From a checkpoint of a small transformer trained on Wikipedia.
Training: a variant of Adam for these matrices, 421M tokens.
MLP neurons of a small language model. Each row is named by its layer, matrix (gate and up: input weights) and neuron, and shows model dimensions 80-207. Each number is 500 + 25 x the weight over its row's rms, rounded and kept within 0 to 999. Numbers have three digits each. A neuron's up and down rows have the sign that makes its largest values positive.
After each neuron's rows, "fires on" lists the tokens most often at its 100 highest values on Wikipedia text that the model never trained on; "fires in" lists the words (lower case) most often at its 100 highest values on Wikipedia text that the model never trained on. A number after a token or word is its count.

L3.gate35:512478520515502481495458509521498539494516506483531492484489518496495504422511516467518492551452481458530486485478520486469527493505531478475485491485537535459503498511496527449494505523493488520513480505527489495506498540518498520533510495535497492474491503515485469513547530473499505500463493508481537457464502492495519492461540505483525504491507495534496548508526514473472509479481
L3.up35:462466451508488491539465512448504483533495527518510440499497482494486538491516512496488498483484488486470491499511488486516493502497553512500503496470510497524490516495518499538509484483451481484545512483500518469501499483528526470536454524501496522491479448479489519521540518506510550504539534525575505548483497487529530460513473490519471458462475530527502479468521444539487496523480
fires on: " would" 22, "ough" 10, "ile" 10, "ing" 8, " However" 7
fires in: "would" 22, "while" 11, "although" 10, "however" 10, "following" 8, "nevertheless" 5

L2.gate54:540497469473485495530487491483460507538453495515506472497522515516482512480524504463525499471482498511490511514481515492497546466472458538490542513533526528532511507515564502490520496512570513478490477524595491498524527519492503501509445511547493504477454487507504497523493512498544508482511506524533517521514451514533531511500482543505489494506484537484457437495514480515485510463465
L2.up54:525528446449470482484493504507504531519464506511501496487515484502545552480501483512557503480487514533576523519531481506484525530480563516516492520521471515464492509515515506510544491492505444535483465478517521496518505474524476486511456494528515489510490498471549497497511498514493494498468463488484498478516498477531503531494496488529500562495484581519475531474484512515536503488478
fires on: " have" 40, " has" 39, " had" 9, " June" 5
fires in: "have" 40, "has" 39, "had" 9, "june" 5

L2.gate225:453452500495502546501499482521475466497534483479455500469526486494499502459498499500502549539508489499532526495493511536482529482510484517436502501473484519488543521537481500480474521562535498505499515479522496508547498468491493478462511515480454573524478457499466475538508528495507537513511501494512442500478501502551493496495529520426484488475462532536464492505504502523508499490452
L2.up225:477501525470491539521477484520498526495516508514510551520487487524485489492499492506531503537504518471505503556515500501524496508519535531522497516505467496489529517508463563509509520535468499542484476482497538489493465488510484487530524524443520482514481464511501482474469517462462480522533486504471550523525485494509511440504490476487496511510477459486426495474481574436491499538470
fires on: " to" 56, " may" 9, " would" 9, "ust" 7, " the" 6, " can" 5
fires in: "to" 48, "may" 9, "would" 9, "the" 6, "must" 5, "can" 5

L5.gate148:476526485505469515478498466531492496520486513497511478470514519502537489508508504473474484497488473559483497501527513499480481515519528502505497537502512500525519510472507489501473500557506540432517495532499468512520518498497528488498477513492539499485470477505521551522470525480478514458505452468468484481522488521473502501519471488487538515538526497541442529506494483527537489487514
L5.up148:542473557492468518510498492495487501485486496559497450512517513495474500502509489496508501472439500499483454485513494527526515481489538524485496515509548547515519467477501504521454495535476504477513474541512515533491491499492498514512489519474490518483523527511511521496556509452531508501470491452511501485517449500496502517527473460537469484498553485520536516446466528489518492477483
fires on: " which" 24, "'s" 15, " his" 11, " it" 6, "ts" 6, " and" 6
fires in: "which" 24, "s" 16, "his" 11, "it" 9, "its" 9, "and" 6

L7.gate239:481505530549483459503506491494445539476506510513496490492500561447505519510496474529521468487525485484478530511511559503520487464493519464473486448513486455475508529526486494494492485501504497531492513527490522447516516495527495498498544519505475551478475495488499527488486526496508439519504487452500469501546482513519513467517553480493502496503465479508467529524503436484495505544513
L7.up239:523482530485470515524477496493499506485487533463421506522536450464441488489496516535521491487458471512486503510531510483498490455494474471481519496497480500481481499526486512510493498499543505504534465527558522485502511519494543467542513522530550497540510496495501498549503503512488541466472478480533527461486511523499509492459497534528474488504470492497479544461524497535522517518498
fires on: " October" 15, " February" 8, " September" 8, " ex" 8, " January" 7, " May" 7
fires in: "october" 15, "february" 8, "september" 8, "january" 7, "may" 7, "july" 6

L2.gate163:526469493488519491485481486527530476471451461466519527498498489486466482500553433508505523519524471486509488469473506457457486501506515509482466509457512502534484498498470497535505489517474490537522519467485484482520499509520528513459498499523530505505490485514497504491537474514536554525514464502501546509481490482484508525505500516448531504540475520466492522510489517485526545495476
L2.up163:494505460480467541491490456514474505494479522509477493539452522510535463528512481518524507505473496564471491490507492507486520501452529460485522538479505526551457506462458473479474491499493510491529490521452465479476465461516477510546482491510503483491523488473534521496498493508513507501493498477493480511543510480507464500553490521509446497504494501470519502476485492510505527524521
fires on: " can" 39, " appear" 19, " show" 10, "row" 6, "ould" 6, "v" 4
fires in: "can" 38, "appear" 6, "show" 6, "appears" 6, "should" 5

L5.gate203:490518504535508475479533508483489495481501489519483514530487528492465517508492469497486512464503513460504466455524471504509543513541517478502516523454485479500480525455476486528453505543495474517448483496541504457497509503486483452483534548538494536511536504485544479451498423483468471497485483495481502445487500490466528494509539476510512496484492502492522535507486498488511486517558
L5.up203:481514518526535508487501511466478496454533483533489537493503507473510529462549467468459518500513493512504442468490459531492490496516516465473528498471530440555526504482470524515485474501458515480500469487480490460529530510512460489491512518496501556512538506492460520467490512515465485485498531489474511499448519478504507489492485535527512500475486531516429497559464484501530481491511
fires on: " was" 29, " became" 13, " p" 8, "ained" 6, "P" 5
fires in: "was" 29, "became" 13, "remained" 6, "declared" 4, "as" 4

L5.gate269:482522510540486469444456511518500513513513541508491467473462503495479539497499514517546487489448490499512510497476487529518506528497499495522535484491502471484506543524518516483511477476503492513489505503490482501520518548515505467488488495489530500473435508479457473492473473519516541551473476527501508508543478478523524487492499470540556499499481476502508517505521492504446496472525
L5.up269:533510521502486483512465492554513506561484477497500509515509531451509495478516449516500477479529491481482495527526505505545529490516526511483492552487493478526531502518502495502509526533462482473474501474496459536495471445519503536531499487537490490518536511531493505453512471488481520479500494445497511486459485500478501474532481530487505507498511511490482482541482471504515515530499
fires on: " a" 98
fires in: "a" 87, "awarded" 8

L5.gate302:478529529474476510471464517411485527527498518512476499484483535457508491497468505448465480471503511522515492489503538526472485523491495457525530515517460486531500514466481489516495484497491503468529522545488533486512524511515490451489466519456503486490458486464485509491500471503528518502495517475537497476482508442526489489519514529525495515493458507512477481455513471479504515507514
L5.up302:519513530504489521491524522482503498521515530474506503480477498441504504527497517536511509448451535489466455524498522486503507497512495483526469521483462539502505489483548523496512471528520507494534515562445520484538483495492459495476486514489486480479496496497486497460528556506514475478487482499519522495485521469501515565489468528538513533484527504542474507454537489512476496509521
fires on: " which" 17, " to" 11, " had" 9, " won" 9, " was" 7
fires in: "which" 17, "to" 11, "had" 9, "won" 9, "they" 7, "was" 7

L7.gate109:518539462508478439423512512492477539492478527485469494477495467480459568493516515469518499480522503482521499509502489500479518503485529491533551447481476505504499537476502510518445530497484455495487505512480475496482491510483481489443518481473500471479502508525557476479524489513495530525505543474485453471483494504536538453480483526496540500483525502503496521474535484490473498491511
L7.up109:479466464484486508473481530499483476511472483502503490504506532511493481506491518523514477503480514536486546496509482509515521502505509465514531499477558496474505500457490504530471495511479507493473502514515486490521477475535458504467498522465480486440504454499466500454522508519511513518522542500465463551498481528483530499493483505511520473473536542489459481495477532494471510504452
fires on: " her" 45, " him" 13, " was" 12, " his" 4, " is" 4, " them" 4
fires in: "her" 44, "him" 13, "was" 12, "his" 4, "is" 4, "them" 4

L2.gate278:494492524474506484457489542487517504495435477514514506477512510499550458452498519533506497516470501502499442486512513491537477530503551535521456483554507496536517521556478468483498469524474463473551471525533509524515544492466452475474463503517542513474513486509492522540540539519503522478490511535508467509473481535474549527494511498468496503525519494474529488495537508512483507443500
L2.up278:529510523525461502478509525502479500485495493534517493437530483501502477522489482527474489516516504505519501484482479528517534520515542489590508551510512513452528440507474482513478429496430511511512504497521457488513474480514495506503451525480474525464526456491483518535536494531510527513473501501498511511485515523505519502529489462445490472522523542495525464501471483521482509469518
fires on: " to" 31, " left" 17, "ped" 6, "o" 6, " not" 6
fires in: "to" 35, "left" 17, "toward" 7, "helped" 6, "not" 6, "reached" 5

L5.gate72:485545488530465437455454511513496503505511538482457512490502502494499516459496505510539522473526522531511502517507511482513517484500497486499504511513492528457490483488516484506502475512459502490496430511526481560536503462514476500516474520508493491522510495497501518471497491490478517552550466496500495496517509459526481488497469446532476487462483488493494450534528525502484511482529
L5.up72:484463551493484501455531525496530514519442491512495486467437533469493499470500500474532488500462499519466537505546516530517488455523491473494512524410489496503545482484509477495539509478505512472504493479490489510496560483510506523513534528533505515479475443515497501490478532517494492548519499509496458545506476500491475491482479531503509479526486531513503558452482494502498494496539
fires on: " a" 26, " his" 23, " and" 14, " her" 10, " two" 6, "r" 4
fires in: "his" 24, "a" 24, "and" 14, "her" 10, "two" 6

L3.gate253:479494424514484443459429475510493463484451493497494514534542495477491511424507534503498499486478521533514487512500515516512504476494517440516523484515512524460477504480469530488493498534528505552525452485539479479478516528471513529486490528509501488528499494505521519524514517481461519525535446454472451490498495463483482480523519509515509527512478480498522495558505544472514502460514
L3.up253:469516482493507526506531550488484497515482559519486489495531451492477486469494476508504520502518520477509519528490514493503507514482457466533564497505515575484550479504451509489513499490496479536508501519533508553490497503522531458501545480516503482481475475479481503551483478511502476485475527479499493451526547487493436493530477507495531463472501508526470419480464502544512510494504
fires on: "ith" 25, " of" 16, "ike" 9, "ing" 8, " as" 8
fires in: "with" 16, "of" 16, "like" 9, "withdrew" 8, "as" 8

L5.gate101:506520557508473467461500449503464519490497488526518535505505517516465501483493535530515483470517514544561491477483522465482473476533488495552504503484465451502499521495507546521490492509530492495489491485539479510483513475529521538498511490556472482528517500472482512535491521508463461499509497482481557498472488501499496491517453533505490480501475476473479459519494469529500502536514
L5.up101:506501444465485472488515485475506494488515502518515476495452518500541520511511497440502489513466447525528460495500499504529483537532489479525506506463517494471558515511502520516538472508512527464489492487511452514525504453502545501542517565548489531506499513490473487501524505503505488486508502478513509528469538521517492519439479499535482470520547472499487449490540511515512448490483
fires on: " of" 45, " were" 12, " Time" 7, "re" 5, " age" 4, "ate" 4
fires in: "of" 45, "were" 12, "time" 7, "area" 5, "age" 4, "date" 4

L7.gate149:496480495553475504504499474496483513523453550538526528479491497492507526477561503508461495475532510505529514506517498513475550519511532471528505461512485503508489502475496564515469529505515521521487506512473476513500506519489452518469513504538481467516528462482538528519536505521487455485482462509520528493545481492533452455477509511516493509540462461445498488503529485427455506483521
L7.up149:468537496508520510506466452463503446507470506525527452513451461496484528478496512500442526538490509504514471485517478541522474517522547516485521497485515473537469497489489499514478497517524501477513502478480487568484492465528533499488509479473497470502489497514496515522460470526488518479426512472529510520518479486505513517509504482464488469531439500475514523504530495487495497486492
fires on: "A" 31, " not" 18, " would" 11, "es" 6, " could" 5, "t" 4
fires in: "not" 18, "would" 11, "after" 9, "a" 6, "could" 5, "does" 4

L7.gate186:501514449525531477494476437471521513508451506491518514515501457500518525488533486465534547525490532506489487485516516463495535527539480470557498504472502472476487504463520547495468541514489530509501510458485458480510505488474516505505521477495490514481506509491486510508525512497459466503493481454493490507472519498528514450524507483528484511508512508409488518470517530484506503458522
L7.up186:509504451496502473472502520486503523511465508486501509489513511473486471480483526455467515467520516503525509531475505525443486488498489502485462467511494494484500499488508516509465510492483512520527499512453474538518519495482521537508442490555497541499536487502544523489480459543472477502491492476497494502457537485496514468509492505533489554446474524472524488546523463500498494539485
fires on: " as" 58, " became" 12, " took" 4
fires in: "as" 54, "became" 12, "took" 4

L7.gate8:506516483512488507528515460558466486474511508528521471461461496475491529528481471488481509483499488526518478515488476543466521519553518530504509506520446514497518553498460528487483512541480519529461472513475515477503509526445527512496515492472515502500540524489518474483473521530498507494457516442493500471501496473526453527483476495511509468484487460459530475500448509470526505476506
L7.up8:477479486515449506515514492482495480464466557538550486467503494491541510513522513484494524485479510486480512486531492494539498510496519507484527485537507525452502478511500496456497528467487488474486469484493522507507486512512524452513515500483538489500519523509501506533490536490470495511522480481469480495534472487456457503463488463550436558470470488523528499501502513490548491532482
fires on: " as" 19, " became" 16, " a" 16, "ed" 8, " st" 7, " of" 5
fires in: "as" 18, "became" 16, "a" 15, "of" 5, "was" 4

L7.gate47:492537511530465475505510471489488519489500502508530482481481549464466493509498496483472503492519486516459532483517530475475479520503552517498528498516466504507548486514536523537494506493510494488519490495516471493493491520517538497486510551530496544537485474432509512478552517448495461469480475503479485511528473453509503499500484506517512501557476458504478506533457518501469496522497
L7.up47:476506520505499487458480459533497490490475544517496499508506504497506498525499501495507489479458507515528483519530518499485496533519507480512461481474430458493506434490484511483475487457506491470477493500499527489531505491555524494493549527472487474499513512504491496498474505463511528521522472468547489464463510504526474476502450547549478561492487486537507493552500510453501539505489
fires on: " she" 25, " he" 19, " her" 9, "oth" 8, " his" 8, " She" 7
fires in: "she" 32, "he" 19, "her" 13, "both" 9, "his" 9

L5.gate220:473505471504522503497482498502479488466489479521471479529518504506470487465465528479499540474505448484499502509498507515495462525515532444486479510469514493531512502477492495520541460541500501513484495504468508456533493514514456483500515500537502518563501508512521514544538502468494474467503467499480492556508512513497461491505474520518535491472510482488486558535516496496520478487432
L5.up220:517522521496512503477530514494501488508506487517514493439491489477508504477514460504500493483451523438486437451517520545512517509523529502501472473474507466465540512506495485529503476514473466484504474530488470487502485496541465476506477505503528526469483505494474508529518486495542498525531500505496531510499443476527493519482467497490518549468518539514468481536521494540491517456469
fires on: "ed" 29, "ounced" 15, " after" 10, "fter" 7, "ough" 6, "ing" 6
fires in: "after" 18, "announced" 15, "following" 7, "although" 6, "reported" 6

L3.gate133:442482493511515518536475459480506544491454544508522522525538543506486570498492517452487497495506485468470487492487487493497521495544542452519488493505521483494519503500495478509447488517469511534457513477505504490508490525536510499523530475513537499483509527442497507491508471482487530526480450591507460506474475486454482508478536487524517494465510490516509507502516525527466509502500
L3.up133:495463495512499523493488488531512506469494513542515491477480504505443510496533529512513468524499491541533459500498516540524508522477512436476498510482438473556498566503471495501514484546469474516482501492481481482514492503502482500540490496457550464477488529497482451523480487492462469508511457488503498517485510460497529471461560535516494503482511496479502510528451520504530499521512
fires on: " his" 26, " a" 18, " em" 14, " her" 9, "f" 9, " h" 5
fires in: "his" 30, "a" 18, "her" 10, "confirmed" 4, "this" 4

L2.gate98:512474495489506500484496551443457485509492512493494505510520473458479477484480496526522491520453518501521502485516510470470527509501523477493500486445531504490487496448525506524479450518475510526509457519522474505495501520522555510490498499425486546461487514502458468493538481490502489542488485567524478547465497449542511494456515487519501468486506484500491482476474508496478521461563
L2.up98:497527487518524510506520477479520542535478462517453470465491510474470498516467508514482505484481489500516517505490512491503472507461500513541486489532515489526513546479473477525464476507479432531508461492527482525457506533520512524508476462495474475466510514446473519505443517489520476506474494508480478488497513498507536563482520496497541528473508511519550492501517491469519484530483
fires on: " on" 27, " received" 16, " took" 13, "ake" 11, " down" 10
fires in: "on" 26, "received" 16, "took" 13, "take" 11, "download" 9

L3.gate15:492443514516479499478464487521509486472515519486493549517501514474469527475500547491517485527456501482512493486488494535540530530521555492502524486510523482537520495519510489469419519534484489495495464531540526476506503492515538457496480500466495459508461500469515512521497442514490506523495558497507522504488515533540484492476489503462506500507520526502502481497487485474499495510445
L3.up15:464486497546483488535520493484561511503520495507514502426517513484501520528533464502516480471474482491486482537513508505484525514516538553516491527488489497530538528490511497505443492520447485515502464474497506475500510481479489495494537518482484519473489474502484498492499504468475444514500523488489516534492478505539515501418504495460507512486535512471529495539470507518519480516453
fires on: " an" 42, " wh" 21, " not" 11, " to" 9, "w" 8, "im" 4
fires in: "an" 29, "not" 11, "to" 9, "what" 7, "analysis" 5, "white" 5

L2.gate122:485513487484526486507503475496534533490417514483533508451453503459460509515465464509504487487494520449525533506475480485497488491539499494531501506462525530496514524529469485540498529490482546482490491484515513490559532522518485508479463490479527530468441516512464497502514495530472480516529529548495480484503459499510486563492461466511523524512521507520502509504488519462485518509503
L2.up122:534504507483530469485547523480504530498521496498477538484451524523446519494500476477483457522457492513515484471506452513498488532501537491438502521475512481499520540491512505503496504537467524522502504452521457515531556501478509498534498484523486531478508474474484522454474499522501526509485537480491532452531462498520485522515520510488493506495553480504520515511521531501537499497540
fires on: " a" 46, "erv" 11, "resent" 11, "stit" 7, "ig" 5, "rib" 4
fires in: "a" 42, "representative" 8

L2.gate220:530462460504467514546542502490459495497507520491501519502511511480523482489485520543539467462510501524501495515482533533485447499510512498490488534538536519492470549494526532505461528511561480447514466496544493478460502526488531478500465472472518501517496552520517525536468494518527536558506513500475501510499465485542543475467473507517516509517523485498503508497482492499495530541512
L2.up220:539511485517540498558497569462456516489528521530474483491506515477506558511480512524528495449506463511488490504516510503525479462481524471531481465532530512473498491529538548485503535484532501519493473487495495475487474531515496496514510450492487457493529523485534516475480484538507499501449531513503501444517486492516481526467526493534513512490520520481463521490475522496472453487512
fires on: "ad" 36, " work" 22, " War" 15, "et" 7, "é" 4, "ild" 4
fires in: "work" 18, "railroad" 15, "war" 9, "download" 9, "road" 6, "market" 6

L7.gate39:497475512469476498485501483497502514492472475504497480523480541506487513517531479528485477512530497493496511527502508501480527508527538503485498507502560541500496497507546505472468482543518488515518532528511521498509534514526523475502561542530516496502536508507530568499509506562514483458485549490476509491530491467486486494505470486477504497488470487508459502489490498495547485499534
L7.up39:539474520527512508465507506533506470485493483524492506494481502511504495525522516480531554486457473528524489507513489473457479495486482509484544506486516512486508557521533495513556476478474498476490492515527504438498504488506559491506525521530500531491445479518486505516463499480498480495501496473520493527522463524490491537491474533522504474502546482544506524488469556484504526490497
fires on: " It" 41, " which" 20, "t" 9, "re" 9, " it" 8, " that" 4
fires in: "it" 56, "which" 20, "there" 10, "that" 4

L3.gate19:550466526524472478488529459511490498500501549469496506502500529512513499518520477542509508539517452505488524582501520470488512533482523471477503513511513546540506507518512469479478498508494523488517453504502504530492541511479533492481442501524493500497539488493528518517502515492453512528511477500452513484475539493509498483502513452519493514513539495443472553507489548570514506515568
L3.up19:492540512510490486503482512486482504539537516489453503467514540495535516497515533526486516513573513535501548484528474466500548488489519525478502509492483522501495464456463494477502506493499514504476543503504516484537555460519510465482531541506473512485509524499537526499451514485517531522475506505505529492550491526483518491452511488476493482550467474537518506503496557484506437528507
fires on: " and" 94, " or" 4
fires in: "and" 94, "or" 4

L2.gate261:561497508500447482512493491467499465464487484492475473531499517509532508501463561487487524479537495471523542518518532530546497501474497529465533466514519513501477552427519514542537521483481496454502525525482469482489482472479516487427541461493488508500475497570486517466498471492532556488526521497473533498496486490476488481493480482497536497525503484489504506532469498467532506493511
L2.up261:534498546516450515486502507516456481466516483456477477513487476456519451489453499477505496490523531493500538492508488520500442493518477554493491516503494474535473559472477531477472522550513474506480502508546472473501514474524513506488533515486484548528510491470460497523490505512544504529503516506485470506549502496497469450477489479496506469492558547530502509513513497486531508490488
fires on: " was" 41, " is" 23, " were" 10, " are" 4
fires in: "was" 41, "is" 21, "were" 10

L7.gate169:502457522545520483495483511484525518528487495502521527487520532414503540495478480537532525484473530495548526574511495549507530535496533497501502529526501521489475510497498470519473482508512492487503489533523515519504526505500482512523542485521491488483501520513512541521488501504469500519535545472518525492493467524488478498475470491478499511531553492480475515450470512474512501456462
L7.up169:509477481508523501492486473473519493491493538486495497473484522456521546487497487477523514492482567480506537516517483484502481504485536430487475495490499500477484457530472457491475510520527481542468520526480474492512505457519491458512523536525499539484525515520482483508501561484498502472476471466488457440537480538468498527454523532519498541503512485509541530535502504500497483502501
fires on: " as" 23, "e" 12, " including" 8, "te" 7, " to" 6
fires in: "as" 23, "include" 12, "including" 8, "wrote" 7, "to" 6

L7.gate281:539451528507511507487527503520537506494537459511531526477533517540494494498462489496483474544496462468520543556517488504519514521500502500468508482488477464479498542501491544453486541456500497517505528468501464509484529498478469509509514547493447530497505476476496480506481481534482454483480519500485533487519530528517498502489562541461490479486503467490544501485488504481486521498472
L7.up281:512523489493515503497505496484493507493541506500520516465516527528524489509473457506507475480522518506475498471523476462504489488514462499522552531488450464493502527510492495489484525493494482529482491515465517440470518530500510489482494500497461550479500517519525550498503533457478496490464518449515504509495491489482432494459512502504500522555497477485539505516488484510511458496501
fires on: " the" 79, " at" 9, " The" 4
fires in: "the" 81, "at" 9

L3.gate87:456492515509487549486508484431533505491507516491503506487506507454520504497554503472506472489467506479453503504498490506500545489504519494453511422463487491489523474487499508490500527489475520492508496529553502520530511470520472484464502489510513469510431544543459493501497505499518550503505476530518457522514491441503529481472482499491527544483501509539493524469524507501455513472524
L3.up87:465525512516513499527503516449499517507455462517554497518501515464478520467485506509535478497484504519510524506502489528511516505461495546537507532440512467502493532521497503497506559530470477470509469518483512509512501506490560550479503472514507467524494547464495518488519515462531480507524530461463490511493484528515463523514492530504492515514502494496474518482476526490480494520502
fires on: " an" 54, " An" 42
fires in: "an" 45, "another" 8, "anne" 6

L2.gate107:479519493470477488508493534484512482461540512487500506509493490449492537472512475518513470540486498498485494518492492505472517481500501552497488549463462501502468530494480511496492498555496534491505457469513469504431452507492455517519518490453521508490517508500501532495516507543496465553548502489494516485550529535473510453528562476456521487482506500448479519496508494500484509499504
L2.up107:488481513509495480489493471529522464527475525494506543526473433444492502491511461460509502519461558531500512477512524524458478547481530530469493494530488463480525486513501494498488500481482509455478478517529476489491498485480535539515492534483486459486500474489461474517479512505479529507486507488503511518503499498478513434481491488477484506525472489487507506556524510510514490515494
fires on: " to" 74, " not" 15
fires in: "to" 72, "not" 15

L5.gate14:515515472480493474518517442492480504505444463509487516476468517488484523489489499489554515475506509506526498520524525480531510496490512460536494488472507578513511514522475488514496491529522511519493505544515492519527495530533502461485551466516512554534502456455510515501525522498509502500490498460525481479530480488489467499466493544532504483513511481484533498528510492515480520494498
L5.up14:541487526480497464503488476461460489510457453535469502507445520527482551484507481488510491520454520505492454480515502478494504533487531483533503506493468534540491540486501501483511492504500504529499492525511485505474473522567492503526509511516458498498516449483506515499531530521508495500496457524521507462549491473472514502486473541503503495537514495489499502544542486493424473496485
fires on: " has" 14, " to" 12, "A" 10, " have" 9, " had" 8, " A" 7
fires in: "has" 14, "a" 12, "to" 12, "have" 9, "had" 8

L3.gate4:517485512557496457478526453496437462437480504491490524531482510463461510514554496520495483529492516508486530500518520516482444470511484571570486462491474494463476491488530483468499506480510497506512451502534481508495502519468470507543527475465510510457525485463472503499508484485500485486452538517482472493450505516502452481486524488545513500488521499462548497560468507484543497522469
L3.up4:517494466526522549505479518502477516466502469509490491494496477467549486492496502506476551513464485528480472493510520523535509506431475543489549497525513457515498536496497502535534474505465462461483474495506479511484495503485500485510492512510488502501557479481446469503518452510509501523448461497513480458487486547501504513513513508489474526520497516506521518519548492509514478499445
fires on: " be" 22, " were" 21, " rem" 14, " eff" 13, " are" 6, " is" 5
fires in: "be" 22, "were" 21, "are" 6, "was" 4, "is" 4

L7.gate10:526508487528477457495479466528491497531524513489531485502505538503492506537526530517498417513484489479510499544497514513502563483519531497528532493457519521504492528504509552532495530481506501490509474477493488493499531522492509512482535498549496531514488518482530537542528463520513497462488458470473503498434467431477563485454492481553522483494430464460455477513481493511519502472480
L7.up10:454530506529485478498468495498435508498526485509476465509471526512430526488504561469516518520546468565484508503513529502505520478494539503524517504495513495463459503479508504458484520493507509513494517495470511489462516528510463509484500527524539515486509506471526507541528482533452504515478467511524480495505462466444520458530460506508497475541502474523505507495463523490448535524537
fires on: " This" 35, " this" 26, " that" 11, " these" 6, " which" 6
fires in: "this" 65, "that" 12, "these" 6, "which" 6

L3.gate271:499495528533447489527493475502467568482459528494523521499530485489474509458546530514538517506453509510533493484500502503490505490494552463470488478479488481492481481485510497474451470475497515509501532508507475532499510518510490509504515518497536455511502511483499529502532505494478525517520489504477515504492509530515500420511513489497468473503462509478487537528506490432484525501534
L3.up271:546522510485470496517507508487475514489533545507477511521463499511505519468549505507525506518522506524487480474504484503519503511528518541429504505484496517477460448526517510475487508490529505461513480513471450496510489492528522540497512502485523490462508489487493501486464507490463470536512497506520542526480522504511534472550536494533451487518465486444506507534520526479507511521500
fires on: " not" 18, " to" 18, " would" 17, " has" 7, " could" 6, "ould" 5
fires in: "not" 18, "to" 18, "would" 17, "has" 7, "could" 6

L5.gate205:489456541508496521498458448473465521469439542549518484537485486512491510482482480452528507507499492470510478449498547487512494515545476516537522515502471506478471500473492473503490501484470471514487489470495457509566464551505483480475498485511497546521520500514495506492499524498498488420526510474468538450554486486509536491484486504484502541508482511463502546526499502461482490498480
L5.up205:519511545485493525476495480482487509497484505495531473487449500427506486494499524487499501515454453548524517471508492534507519509527436555471502459505514523479518490536536488558513487542466479476502485511481495506525499513529511459484488464500471502508500485521465500482506516540490475493518500487479524495549499518519502521485515526485494524471522533472518547481464500453465519509468
fires on: " was" 38, " were" 16, " also" 14, " been" 11, " be" 6
fires in: "was" 38, "were" 16, "also" 14, "been" 11, "be" 6

L3.gate189:520459490524543496470476479457517432497503520514522486490482516432497500514469535496510545485519500477538541541479512482472532506515473543505473488526479461504485487475480533488503506554486506530482440511472515485532508508507457470454464517514484467464461511504495522519473479478542514505489577517523506479478501482493518523497491432533507507451540528527520486497476536490493494497529
L3.up189:486500511506505529473493501507526519519523505488480480528475499521472463495450469514483531502528515474517520493484532544494529504478461478558557466517437515459522464465487518468468514500540509550507468510483504491517496526481492465477464520469486492468477500483491504467498492494454527483486510475505456468476490522521493551478476496511507517502529532478481534485469497536496490493497
fires on: " to" 17, " as" 17, "p" 10, "'s" 9, "ese" 7
fires in: "to" 17, "as" 17, "s" 9, "japanese" 7, "in" 5, "of" 5

L2.gate299:498527485502490507512454485523500485492467490477521527480530494516505473498480459517520474498482538482463548479460508444497540470551476431493523470531491478541495516483527517518535516493512537499457520498511504465469515537520549498502524512505470502499485464528505516485494485510503445492534517496515478521504506499504563508526497471480500532487487515502486561490502460515499502525493
L2.up299:513546492519504501531517467515498487507471493452512494469477482473500504531532477471500419497504506529484534464463521447473494497488488486492521518513518462516478552533464531497502486487497489464492466548505501539457489514516519506480456498501486518504499534498501456510460541548497495485539506527527448472489496518472515535458555523546454497471503527503507517464541490517530513498516
fires on: " December" 19, " February" 13, " October" 10, " July" 9, " January" 6, " March" 5
fires in: "december" 19, "february" 13, "october" 10, "july" 9, "january" 6, "march" 5

L5.gate245:466498503530494483489450504509446476507466519464506488506534513522441496487497542525479515527505450521520521506517514474470540476539523476542551444478473489454514462555552484485517548492483488530503510519480487491539499512486504489485548499500502483456483527487473504506490464506531545543506492492528515529537475493477532471489539473499508497486481469458516472466555488476436462488480
L5.up245:476518466474481488517474476475521503479478521512521483523552502496467519482489527525490506512509476508514520517499499511522543484509529502518489504481525497514451434539542510545495501505464545486485503502504446509478511494550494498526514483508507458501484486489501499511525491529494546495494455504526505529490518526455524495495497518476511493478500513515484551490539457454509495505508
fires on: " not" 29, " could" 12, " did" 9, "es" 8, "t" 6
fires in: "not" 29, "could" 12, "did" 9, "does" 6, "t" 6

L3.gate7:460468499540424479515467503493526482502475510472520579493547479500475516485504493482507498574464449499510509484483519495454521502509571488540514518517474493518532506487480487501506497518489505554519479522508478456480492520493504509448529496518470504445493500495481508540517490515502509549483508554496495438510531493510559480488509503451515526510476469506490502502500489503494486486503
L3.up7:479501526456500511523493521452515512464550518491508514513488478497511513468557495505502496545514505511519487471487466507490505528517539514470486511465507481504528469467499487510515497502526533485501505478462496466453470510520490462472534483505518527417454496513468465493469463522482502503498514508534531524456532479480538444554508500498499507523496481480465504508523482467499503515472
fires on: " can" 36, " would" 25, " could" 12, "ould" 10, " may" 8, " will" 4
fires in: "can" 36, "would" 25, "could" 12, "may" 8, "should" 7